Weights of a small transformer language model.
Size: 14 layers, 6 heads of 32 (2 for keys and values), 9.15M parameters.
Training: a variant of Muon for these matrices, 356M tokens, 10865 steps.
MLP neurons of a small language model. Each row is named by its layer, matrix (down: output weights) and neuron, and shows model dimensions 0-191. Each number is 128 + 24 x the weight over its row's rms, rounded and kept within 0 to 255. Numbers have three digits each. A neuron's up and down rows have the sign that makes its largest values positive.
A block is one neuron, or neurons of one layer that tend to fire together. Before each block is what it responds to, as a language model described it from the Wikipedia text at the highest values.

Description: Date-introducing tokens. Tokens that open a date, like on, in, born, an opening parenthesis, or the day number in On 1 February, mostly in biographies and histories.
L7.down95:141158148210147140106190134122104164157128097104128121149154117113101163153161156123147101105098127153145154143156122113082146136126112157160161129121135113073094082108143087164114155119091161175091135126168123132133120129150097148134112082105130111105169145129128162135092109108121124109129134172141149113141138115147135106128139111123140091104132148122064133148103118135136105101143158153156157139144131154129165149140142127125148120165139164138146150146133163147124113151084163139077151098138133157119106153106151121130141087113158133099103121119111115126146106133150144159
L7.down215:087116100160135109124127133137125107161113123145159144128097119151069109112133112143055103140128126114110129135125109148146138108099145123141130123143095118116108125158169099123155170116101105122124122114091136131113132076102077140138111108130129150103112113080123152153161156130129121155112103149104154118142138130100130142134144108190142113177089126111171139100143101126131129099122161133102120087136118139145140148144141113100145140111105169129155092167107123137120131138139099163120153113058104152125130191105100108087117149130132155105095102137079112116155150129075148182
L7.down451:077150117126113104107124093102080138155116141129136141153146147141088094127121105171145128085140086117105147144117107142076128129129127138150147122138101083159168126130146116100100075126125115130122125131102144126173152117134115125155143100119128111117114115092114134105156108160179101088171170113110100108165152053155111089166108146161128148133139130150129141131143125095136137121135160132130126150109107166104085132165138164186114128120124174144168097129144136116110116135132159078116139133127138103130101155099090164107133094130128128160131125152109132087144115115151088110
L7.down564:121115118112123135168124113084106167151105110126134164132111102175116177111114139125142120129116123133166141179133132149114151124143161178136127149104130140112143114151120092116108152122154123130100123133085112117118131130083091077138131139144157130121137119103133144105086119158096110124148082135129135145109071118135126152144085167116140123118133138125152129118148107093123143097110057128069160150167115131150083110140138146125121186154117143158139142096153118105106116149088115141133094131125092126122125152138095127185153104171178130166112154097090160135126128108100140161

Description: Day numbers and scores. The first number after "on" in date phrases (on 1 November, On 15 December) and after a dash in table scores (3–1, 2–0), plus table pipes.
L8.down272:163161126129141113111057159128135144091122145132155088153119120199131148104120145132094105164108124127166118118129174129123130151173102109148136136123152140132108136107145137098089161115114100131125156097153121167087140136109113106104139136155153153143113101106110155126114118172145113166139112108156101175129106141103140137122088133131130093117128095093162094167129134061120152140153108139142158148112154125144090148132142122134158166122133099140150145084142132139132123147081150118184115127126167105119134120080146127137128122182166101144144106115117166119095086124124102129
L8.down274:128129135123126088121144170101128117177117109130146139134159137086093153128156098112144095136138101168145164128096099147143143128077159118142148103159134145108143142130150146109091112140090136150121132135166102109118119135141087143151136130163156098138092120121142197099091121116136189094111154132129091108115155056075112114139118117150134112148107090119143125141124132115132160135095130129133155147140123125179111125143141135149137111163147102096125181128143112145109110101142145129144153071143160094145146179116102127066111137122122110125121167148128135099143089144099142120
L8.down296:117118137162128098110123107102146155089130125156169132145177095130102162131142139114149141113104097144139085167135124131135128121158140174153143162149097099112128153134140139121128111126160116127130126163135091112119139161092074095133160118105159091117110106073133123178104105139135112126102079121180122146132105159123105124169130169125143150116136105139111084143134120093153097140139086104113111147170102123167123091154174172108111134121122087113161145184166120138143141129139118125156149137121101153127145142164121108157130132116169128129120135147091129149065115125173112127
L8.down363:120116121123091119163108109160138132161145151132117162162170141135141118120083140125134130098136159153154107163160136132162124089118102109139118148189090117112113134138115149152122108146119095139148090136142121148141141091121141100117173172118130113143117151161143179137095118132129135106112140170138126144111145133093126120118103130079105158144127117169107143113140110136144101140161140140147141157137162162173123114123139118089107124186109126120125112105091126142137139154149152131134118149101138138115047137159080125114125163101135150092074184120172140149134112069097159121
L8.down428:123124141141079109154137144115100166122135103133184152088112149114119136116133107072110135125144102162149127177141115145136119143159097143096156092141118117101135135175095132119120160160102113130136099172125110092113134122131095153129150124158134142132169147108137117156092105137127119139111151110104143107134114102166140127180092112086129131124126148084153146145146179109107100102124118122168106128118097127162141124149146114139129096154128097189130102161124108164141134137115121118086134123138121118112103138120134135180190155124131123077108110107051129129112135132180135161
L8.down440:150103129104155137123118096081127143133141138123099086107122128137154125145160139104166138147135126161150122122107100064108139134150148114109113108113102124143115154144156095107115163107131122127091117147138095153106132117139154103135187085136132218091193120130139106107085114140113113122107109113102136115126103153132134128127086140116132165147132130116150053072140147050135100108115130140153148148105152153121100137149151106140142165129134154120117143107113128165092148116093159130101122133108106149121109127138139099132124098134122101137095158131086124103115154151160124151
L8.down536:144158130117096131136119164094076153095135163127104140075086166113148079132109141142140102120114173150114156090126152108140100139103114109181135130117141109149096126100155144157121131107110127068115151121083098127130094118157143133096146096124143134136150141115149126184127111150133171090098138139162142122158164161075134115130125100138140107142121120148152127135091160149099139138112160161160148124140148175123115140162174117129144134151150118159181132108122153133119156130140146126123136111098164137155093189109143110120126157153097133118082119151127152098108114133102144130
L8.down747:109113100104103117129145146078153095125154161068138149157136098127159139161150125096133110129113147106105096125114164126073177136111100151150152138183131102087109142096142129134152106119123115168144172127066095127144125075136125100160140124113136147145151120099130115119091140138131180099168138125112088149122106111110132093152146120145093099125158123156160155117119132120109105135123132133146148133118131112110145168116123149181142131062095098131119114120132143085158139167136120098135144151120115145164077147158112095140138151151135162118111142121174125110130123122136141159

Description: Main-verb endings in narration. Verb-final pieces and following particles in narrative or route text, especially motion verbs: enter-s, arrive-s, went to, held off.
L8.down199:123120117095139126105118122126144140085158154097077106133171104133098151128145137080127137104143089151157129108101147104122126142131114156135069143082099121119109111160116131133103097135148150135093096085113125164125132088066142117144112161115100109096127130155142114130146130163129132122159116156128120150097077108113134122130121133086159184117128121140144138135133091092125163178117096103082158169110098116143146103128132103099139147133116123103150121126113129114077171104090137160115086108131131127112105082161088131126125110120144133103079074120114122116134122142112085128
L8.down235:128134136120165132091109103099132136131084084090121169133144147168125139124136115132158141139150139135112148143122157127117109112120178167141081131131137180131115114148118147136127170103135121126174133129123141106099122119169102139183109136107121131102168126104157126118140149134118138116189107111106093126093146065114141159090142109134165159098141096108117124099122093134101099180125110171116103148148115117119104132087118112114143117062099094134083136131134172111097088133125157125156142107131080107106119117127130128107142119111164136153128116087150149152149086143097097140
L8.down236:138113129068127148113127132170159118094157088162117126140196122124128128116084131085144123105128124112178164137138129126143164149129087103143151082144137175102124140117112145122111122139092154103124106093110088179116132108160129131100084147139141102149083152119083101115110100103095140130145070120145099130063119164154131096129126147119109107118113147098112167131099099125149083127156149156139121128115108110109127150109170156134103146146141124124112129125135114115137131103147145126176115103137154124133102096133097153098138144168129114109128132127142114107119105093176080139
L8.down456:130138132126156133158135125155102119140179141065139123140130150130103117108087121158099152087164122139111158109116109127103137133163116127138128156130157121116123110173158086127084134113127144123132120183082128166116114157111108150098162134134103112185091125124148131098148132135160131145119096148171158143096125108112120139129157099099102141144146096134101133166154150133098163091147136153158135111094131133133136163149099095091154090137125118128124109139117123074155148061113148128166133165108110131150118140102139104101187149139149143097105112105119173164124118164122144145
L8.down478:127124093100123139142144113093114157127105118163133147124142151134164150139083153125138149113108098130072122151117140123103113175172146102135115136121158125145130136110071148151138134115097093105120082182150155157149149140156125171120138135158192120130097157129165122106153161109131130132134148123129128101107144132120146127163166124118096103131139093126122139128113149110120119121150142130097143152153121110174114145143141177159076100133090073091081102184112128112119103085080113099116118116139106112161092155154124114135104143134148135108125096144098126166111173148141115110
L8.down510:084127138096108163149106144105107112174125130111129090156125145097093120117131136121119090156091113090118147153137137151130128097141122119163152078128096136138083111131121131170113150126117141137116111100109099131164143124124128126096132139107101105056130150129095118144127117158146134131121097180134137144118132116135119148120101128113132138122097113084123106138068110179105136161133136166153079126082117140151151140100115126092174113066139143124159098115141094175177134121112091152155164160113113133148162140114136162147120143151119162142160089135150104107166103154143127142
L8.down557:113109106111098105097147107118137090119100163154166142154133117134143087158133120137124140136127131070112177057124167137086141169120096095144112119127128134128146175094124127099126099137096139134153135114129128116149154145105125091112090112121131112109104119138161121168139136127104126113159127089124128159098088147149158123124136143097115171134151126140080127141127118132133126100116179112132136141125169132117096110120124113112152111082091117152170081141076111122154171138116149129083140121098100126110081165132128122114152140142145134165134123184107165127109108078163093126
L8.down744:145157095119157119104166126128095130167130090161103141170140099136123149126143171139120084141104138130139162101187126139143169155098153116158132104097116133124138134090095143187129114169109175098133098162080110121122192117163163107134175157110149102127143124129099101119129119120132139135173130132168154145106149102118125087134123101091163097130122104149148111129115125113108126105154119147160147116170084128110125111077157129113137119104178147151147154136103135073156111142109139127097142135168137148140097148156110126146142157146122159158116113109124139116123126138123136122

Description: Before upcoming proper name. Function words, separators and line breaks directly before a club, league or institution name, mostly in football texts: joined Superliga side, signed for, University of.
L8.down124:151060099131142105143159123131099123113119111112108135092110139104170128128139114128127119135123111100138122149092141117142122098131100136131103124072127131118138146093111111144156176115113094151118122114091134174139106139127120085158111157117111116176121124128117124103137139187146154135105102138116155155140138088183145111119169133165120164175102071137108109141101161109112177126109111109124168108119156128131135119132120106122120083116092189145182115117129095163116144116135124154116081124166145138131129124150091185095134124152124105140120164128143165098111102110104097113
L8.down134:156106148110149139097150143138125131137112134134114140128159166085123115111147157061138191095115153153137089153135154137147102127152127137092130132131120126142119136151145150121109159115144116164128186179119111159130107118119162162139097154154112132069134111131103172137162136105107126098130123095135130113114111090146137087134115077068162107097105140148163131113135167191142135101104151115128141116147082121127134128144142153157143146132088117129084109153135097119143130150118106118141123168149129147111125123098129159115125190146158102124165127181146101126121107097146131133
L8.down170:067131105142139115148118112133090088105130116130161133144162111158153117117133165117160149075107122172098131135150160112155162159073100144103121111153162109127148116107119136136107133134171100159111121120110126170093098113136141114144151158135172139106138081162120089153182111149105112104120093134141137153132160143097154100142156089150131120075082124096173104146097148122106148109120127123131139139156095151132085144113128115140129078115141151124172137123101107158117127145102133099138142103117102147148107119108078080156117152151105122119130125122138155147093111100132136144
L8.down179:112142083066103096095150116140059123124153143128174128141143158156134112127146144113120142133131106143150145133173166136095150180134161118123144140126134118129138107179119127130151101098171121143131118099132156133148126095145107143127174104129094114149179130112137131140107120116130105138124104127097172073145152132115118095146118137144149123113166104081153111105160133137107115132146125148163120091133109117159153149122124158166199081145121118138121104122127128124146105135120160127088122134092097144148144136124151152081109137190134158121120092136196119115112104121129151139
L8.down227:117142129134110135160103074134140096154121096121132159148127152119130178200089156103167083117145129175138146112158152117133108154118137122174088134108118125077105142183089066099148129084115127138131130120136117153157150145080120107099147171102190113145130061127121130148139113153139094121138100097159125123137135119132138092142128103162140092109114118120156148140159153134096120125133119129148115144123123151143115106169110118117124139101157122101152138059162149140148099147106154123142117092137102124119135142103129168139132132160128138134138127150117158125117123145136101094
L8.down260:115151150141111143121109159142138124120163156108119087097131134149115118130189072075140119142159096128087110086120106111136142149110136128131136129082107115153129115177115150132111113150154118152157133136100092140115089139124119142173118157089115134135119130105104166123081143109161123183138134115178143118141142134116095109133129163160073129155126136133091123131189111136159112094108128104145154137128155164111108107138124109125119064146113094143144101121111119092155084123166125149145129109109141127125125160124124096145133139163149113152132087133183111096147094135119116177
L8.down327:135127122104148118113134064135147130142120104116108105134124184143109117093116093110167145153086135144159134072143143142112157113097140147097136170146132124159125121084125098150131121139112126156182111142097134164126120094133095163045137128155130133152141108148150129135098130110115131110130141119162161121142150133140145131130124096136124110083131115141124132122088114104135127135139130136085149125156085088133143113176155118184142089100149121089107148117134113119132163095109151155162126139092142132186086128131117110142169187109158123117083130164095111132100140105123133128
L8.down571:135135144127148100179156143140164113136120134131125129095120157155160150137101103118145143127115114095149134126148131146107091154106103138122128120142120114097108101116063101102111190110108085160111096150152143164135134154109140144173156140127117129096130149134146138178126139117125139181112154071063122086097097111084119163088145122122136151104146145145121099127102134107123120145124137163148140155122108162132109131140100089150110154130097149146164153097140134108105137138063116131138148112134164159123122158102143110094187121138124106147138167146160151146154129119171107121

Description: Main verb after subject. Fires on the main verb right after a subject or auxiliary, often its past-tense ending piece, as in knew, he thought, notified, was met.
L6.down661:104158082155116143119163077146130164128124117101128160116138149105110125111107137086135120125093124161156121147106131165122144108133145138113158134133110112140073077108147100133113173081131113140087142117110142130121125142127145123174143094158089127150095140115137152115155147154114109100100127158138101122135159105152118121097107087120125131114112169152129080116127104177133133140152163115129122137174089099130130110123078095074163140118146141138067163132120103127089151096105124105152137144095103123122141157119159123140160132121105101106124105062147096144142131177128147135
L6.down700:095153180068138154179098083174138133165103180052129143122131148141104127114115088104176113141110139093153121133142169140111110121128131119110140126155124173138138119140108103139155146112161125141129144124137145138152124165151126088113126129147089111155114115131153142166142102154133122133148123158141128155084085138169104094105138159140113159143157140142129133087101118175182133144110113132138137094130140095120132125087154109050140156142128137103138156111135115125093141100148128123155105155153116108161168127116117144131143135101151116148129128105121098160146099118129137142

Description: Markdown table separator dashes. Dash characters in the |---|---| separator row beneath markdown table headers, mostly the first or second dash after the opening pipe (election results, track listings, charts); occasionally the pipe itself.
L7.down108:114084109133111148109115116122131125109143155120141146084090132140115101117098112188136131161101110111136124143104142185125174093120115104108110122136126121111140103125117146137137101083123139150082098162137122113134128124137142153099096140161153163155131145149135111140174079114119137088108130147121147133159100151116109145126109142137121129108112085095112081110146077113097127168159125156180133112089134108117094171106170108126142165113118072101105148132132138084101126151132166128140139138155125128119149161138130130127117089164156152148104160101199148103120131168163121121
L7.down206:086154093135118136130164134157081134071166093154134116140146097158132116105147103138124139137149141128080094144110143118096169151127110112144111155136140106184076130115097124090142132112154084123090092121106067106175128100136139154173129141091116117117143132092156120129149092159112131135131089134101117137150132109158093099126127140142125146153124147154111109112150157143125175184092148112137174120123127163135102142104144125170123125147124144143088104121104136135130145120149141100164156157129145113142065102115122117112120123125108100113115142120132138158138142164170174123
L7.down341:124106114117123131086113176129171094079161150145133090113100083152083134162140094138159108172134102128133159130128132132105115144121137137125166146095126145123123141131148077109140113135178134150125118114112111121087147119121120129183134134149154111131141121114128133133157100127139156110162138087134132154128144071144107118184093120134153161107112162135161128127094105121072142152141133109127134130170125162134156101082106156184100153085151135141103132161101134110129091162157117155119144130140095081115139175083121129091144119128128135155119144107147130110159135098124140163
L7.down734:142108104125108141107118123103101168155121078162131119091125127101132109124149130117146134191127166160158139139152105125136122089099170126175153130141114123159078116090147127136160156136112114128143127119141115145149109129132078100126081128104107115144173107123146132169100146128138137113160115128137118092136151059132134124143150069117124120093135115171106094116126139105101146127122164170131137169125114160121104123118144117162142124145127106104117103126115147119185112167153135146128162097136079112144109178100129142127154170117149160191114126101140094134133144154103094142

Description: Main verb after subject. Mostly the main verb or auxiliary right after a sentence's subject, such as was, is, knew, realizes, were; also www after "Website:".
L7.down77:125133134129142142113186120124151150122098130116136106159151090142138126129125153125122127156105104097137130113150163122129152138094117180126141118103159175144108090185147097109127115137131144164085157078134132117130130105186161112111118174144134143138125153095130104149145112108136139123147103125104140089119090083143106165127119191173092113116144140106123142176110127108147110148144126135105131121096110120086168083160089121137117111145129121127121139085111134118117127094139126110150126120119181171153135140059134075115092138081114148156092111143098124122149111121114146125
L7.down454:130093126114146174142105081134105098159135122119148134135110112159128103148148135093089144115161141155153106124124111084117174110120100130174101152118126162104160168108134102113141162098093098123135097140146087120109143103180125139113140104150144169100113127135088143110104110170123119141173160130110131118127138143137132161111150156134163159139130097123116118104111108130137118088093103140122111147104149117151138134116152093118097105141145135071119136101169160100102152124112129105163137109152113144124106140119132128106105125091111103138168123106175154139172071158127176187
L7.down643:138173113135162133154110146147153166141149157130105126099144144161120121147157115118124073169141118147131110147094110151160103123100092086131131129109114137167133127123106143119108117149119079129121167109080157153160190163095099132094120144147103108140103103115139107124125145120129136124102113197136110091143105120110136187158117122128133155170125082159137141099101115105146112152035127143129140083120152158146143138118113113110107122136099143125143137178146116124128095136123166157142117098115129137129149101106094115147144104102133114105134125096149160125137100124139173147
L7.down735:111128139136133160119162071148154114156174130115108121110112111138140127143106078146124134073148158054131083109128112162113111116117184130145138145151129135146123119125115102148142153132093131154132155122113106110149113124118132116081151139122102126128158134073144105129124173126114100141103122105162121106169132151110132161106106172122111107127117146133100129119121116181112083120158101156162152135117087106164157101145138125205118130092091168119120095136141131112125115146142108092122082133136113100106152156097105081136116162126097140118122102113151106110144157088117118134

Description: Fixed-phrase prepositional objects. The first token after a preposition in set phrases, mostly "on": day numbers in dates (died on 9 June), loan, on-site, until his death, above sea.
L6.down242:120145151155169121139142110137181154161111117103133142157125174150120125122114144132156128116108130121116118132158140107121139141113140122151129133120144157149144120118133106159132151150109142147158116135118152125172107124144135077132134146154112157145105114157119128138149107143123169132135127113097103141126096070132152084123103127112138124119123133146153153106084192135147131106174134134086136164167101125073047144157114166101100111106137143108134144154104107174121148090143161155140154153142095108150116095097084140170147124126098164099132137179128108133112078117161078125
L6.down767:126128108159138131127126159062112103099128138115119127128154102156123121158168109116103142153121114123132127105194120121154096133148113165083140143073119123116112090091114143100153163148125134163173145124131124117096086122113106070115103085128103140074130089152132136145087140100152132110127122098123122147148142157144109128126134111141164109135105090097115122149163116092111143122122074137118162119104089111134155119141138122186167140137091153162115091156142154125110072093146133131080128093135135113129122151071116132144085149138103110109120100121126136098118138139126129137

Description: Markdown table separator dashes. The middle dash inside a ---- cell on the separator row below Markdown table headers, such as election results, sports stats and episode lists.
L6.down168:189107153173116153133121092170132145134120142142145130173139126135129145109167111076143134137102114098117187127140116136146146137122088132141133120099192135119127100129120135152121180169132136131132131115169123145141133102187134107102129104122154128052120120127148120089133155096123130159088101126138141074138141122113142154146119177135103122094150116143124102148126128095138134119174133176141125116131121133150148093138129134123192093130103102151131082122142131120106117114153125166111170129143126169138170136113098137122095159138120179138139127163162093148114105124113106118
L6.down653:127121152132095118120154164151122148133185167140127138125111189143128118115117120191141102142135100074101128103094137156113125095155158161130128145093144170134130129131152097132090145115072114116122147117121161123096123118153119125090136150119149113136118118174129160162139095124131177119097075097149143124121111177158131129170147091104127141113130085114129169118120127084100161108187102168144154119118096124156129146124122110148114158115138128163138134114153105090130105123127167096128125115118165138149152166070108129118175115109139122122105108148146170130139138132129119119

Description: Football scorer-line breaks. Fires mostly on the line break ending one team's goalscorer list in football match reports (e.g. Huiberts 35'), also on table pipes and category words like species, member.
L6.down276:110127145129153128121146156093113131129117202170109107116150136099131167121141157094106138146147128108137073096108146110128163132106125163143148114132134151145134104158150154145129173145132151138151107179105147100091119133145161128084120189147121089125147157132125166109117146154160144170138172115111102130088140102143167105149100141089162137114107178167158150172129148134141172145124144165145106106118153136147130103097123087132130129154128094136135139112099103101080142112101144109133111108125169121156133145107133121100137162115161121149121100123120131132123090148100079112
L6.down742:152131067113163119124108129107115141142112148172111116099175128115081115140164126121125135098141130116079127117148087104135136099142104122119168124152123166119141155170140145120119159132098151153180149127091114131102134167163094147129111157143151179091127101131137114091095145154153150088132096078126105111154078170125173102148158136128136125097118108134113101160112141131142067128115173144116112111165129136120086141112127138138149102091114119124135142144145109136107162134107126161094146108090148131118119143132120148156138097155123098128143113135109148147102108107144128056

Description: Table separator dashes. The middle hyphen of a "---" cell in Markdown table separator rows under headers (election results, charts, squads); weakly "Personal details".
L8.down316:180118138112089169136140125154121111169131174126122133120131136141138103148141142163124118131110124140143108133110160163137169139116195107138102110079120137109104148113114156162162108159109141147123141127123157119136146125082108141084138106126138087168119184169129161115094110098156089163141144151119103106136176135145161095126115162175113098112140079156065096130125112125154090163139147161163095149121142135133148148145130150112157149130132147110144122101144139117151113119126175119082143130112112119112151134110120123114120175132133177125080113160134127127151123128173127139
L8.down352:124155146151124127077117085160113154126173106154149156119126186095139138125143139144129093149107099119163115145129135144090124125121158109156156146125110166160112115124119126140118126118182133133137134116094135090133128150095104077143112100114126152132091159108157098131092104110094185104099123110085117109120121126117102129162156118128141122140147139157121119152106166124139145127143132157170164113159131138102114163109121134105142120167124122140092169165148106174139108146103129090123140090098131133135172133133159123149152159116077159107158064128123162122109114172164152103
L8.down392:133119069122202124109098150147133116129122169145138136077167169144156076150139135113170132117130162140153095154113108137110165115156122114133138147117088111123150156153129107172132087106094079173104111111130090114132128126120152170100130118122147125115120083130157147112148153123114088160093067104141134145134109132128134116131160120103129093156146093156088116116138123160158101141125125118134109113114105127160110170146141158109131150138156125140160121108123121153135138121119138155105165134114095139144134134134126108176136120189142114146120153105189123155148094110164104118
L8.down539:110108125128087128129108117148173149131115126147084123112113166115143115164109124088136090153167112152148160141119112090106137146161147154106118115123126099136143124142105108116159164189128130139163137147155126130142148113115094126092126126158166145120124078106135140152127111124139138137083050155136155090156123155099111106079143142089085077107110116112123111126123111152124089153175130115109135120089128150099183123134154132141129139112100115183137164145119138102123104125135083122136141109147111158086138094152117128147108132096129087153112163137106143121166137157121084110
L8.down548:161136135104119129116117106150117154150159134155101129138108138100130132101171153099126140095103125106126113164134149121134106151118161149088092148105152133140155135179126121104152103158098130168133086120114094139078153126141148059112131126152127117132115135128148133121144134160131121086164187142117160131158149172177102128110117080147118145133110138122151138137181133128143091161113168107169126143167146120116120136142146163140149110114143133155167162119144170099117122152141142142079126117152152097121108101164141144143146155072094180118085102161114111112113109137155117132
L8.down633:122149155109117156105128146074171114119121120108137143114137170121136124148133126131121128123113124152149097112080143107116175146134139100125136137146149141105168117139158096126097116120112136169093142096192152167116160101111084124132125154126095113071161137117116141149170064119122112109106119084074149124118115135118095134136123100101127139146184107167155129168143132092142112151133135148175126156154152128148128082121167138119134174142128182116146149118153137110109126087126135127126093190122133147099098125120141145170145117133150150150137162142144107127128173103115143117
L8.down748:108141133114121139133131144118137142123210158153154131122136156152150128155089101135108084097124144144120167165106145115161155151097149139091154128125148122082137123085122127082117128109118117110164101107144143161135152142140115126150121116126130138123145104149143118144164071146126126111173143170098138123106150147137095150111134091184117148134109120118138130113114150138066094130110070133162169130117123122121154156152127101109121147096161161104122105131142178117125174112114131096104098103155091097160091124128114137111138103113142146187157078123135120155149156109148136137
L8.down756:088109130123111113113116146102099119088153129102154153130113144103116173126166127118136120128140075087111105161160115110138117133182146132142101109117137102103130098115105136133124099157139108134145118150138120137101120122130113153151094116125105147104115165111105065102117158132134150122133173144138119110140123148065100094112128130140122074096118110113120142111162112112137116135105158147172121146145112155076144175146172117114136133110139093108142149127095129139095126137148145135133132119155132095151151103195148102105123186127163106148177121116162133127152098147060081138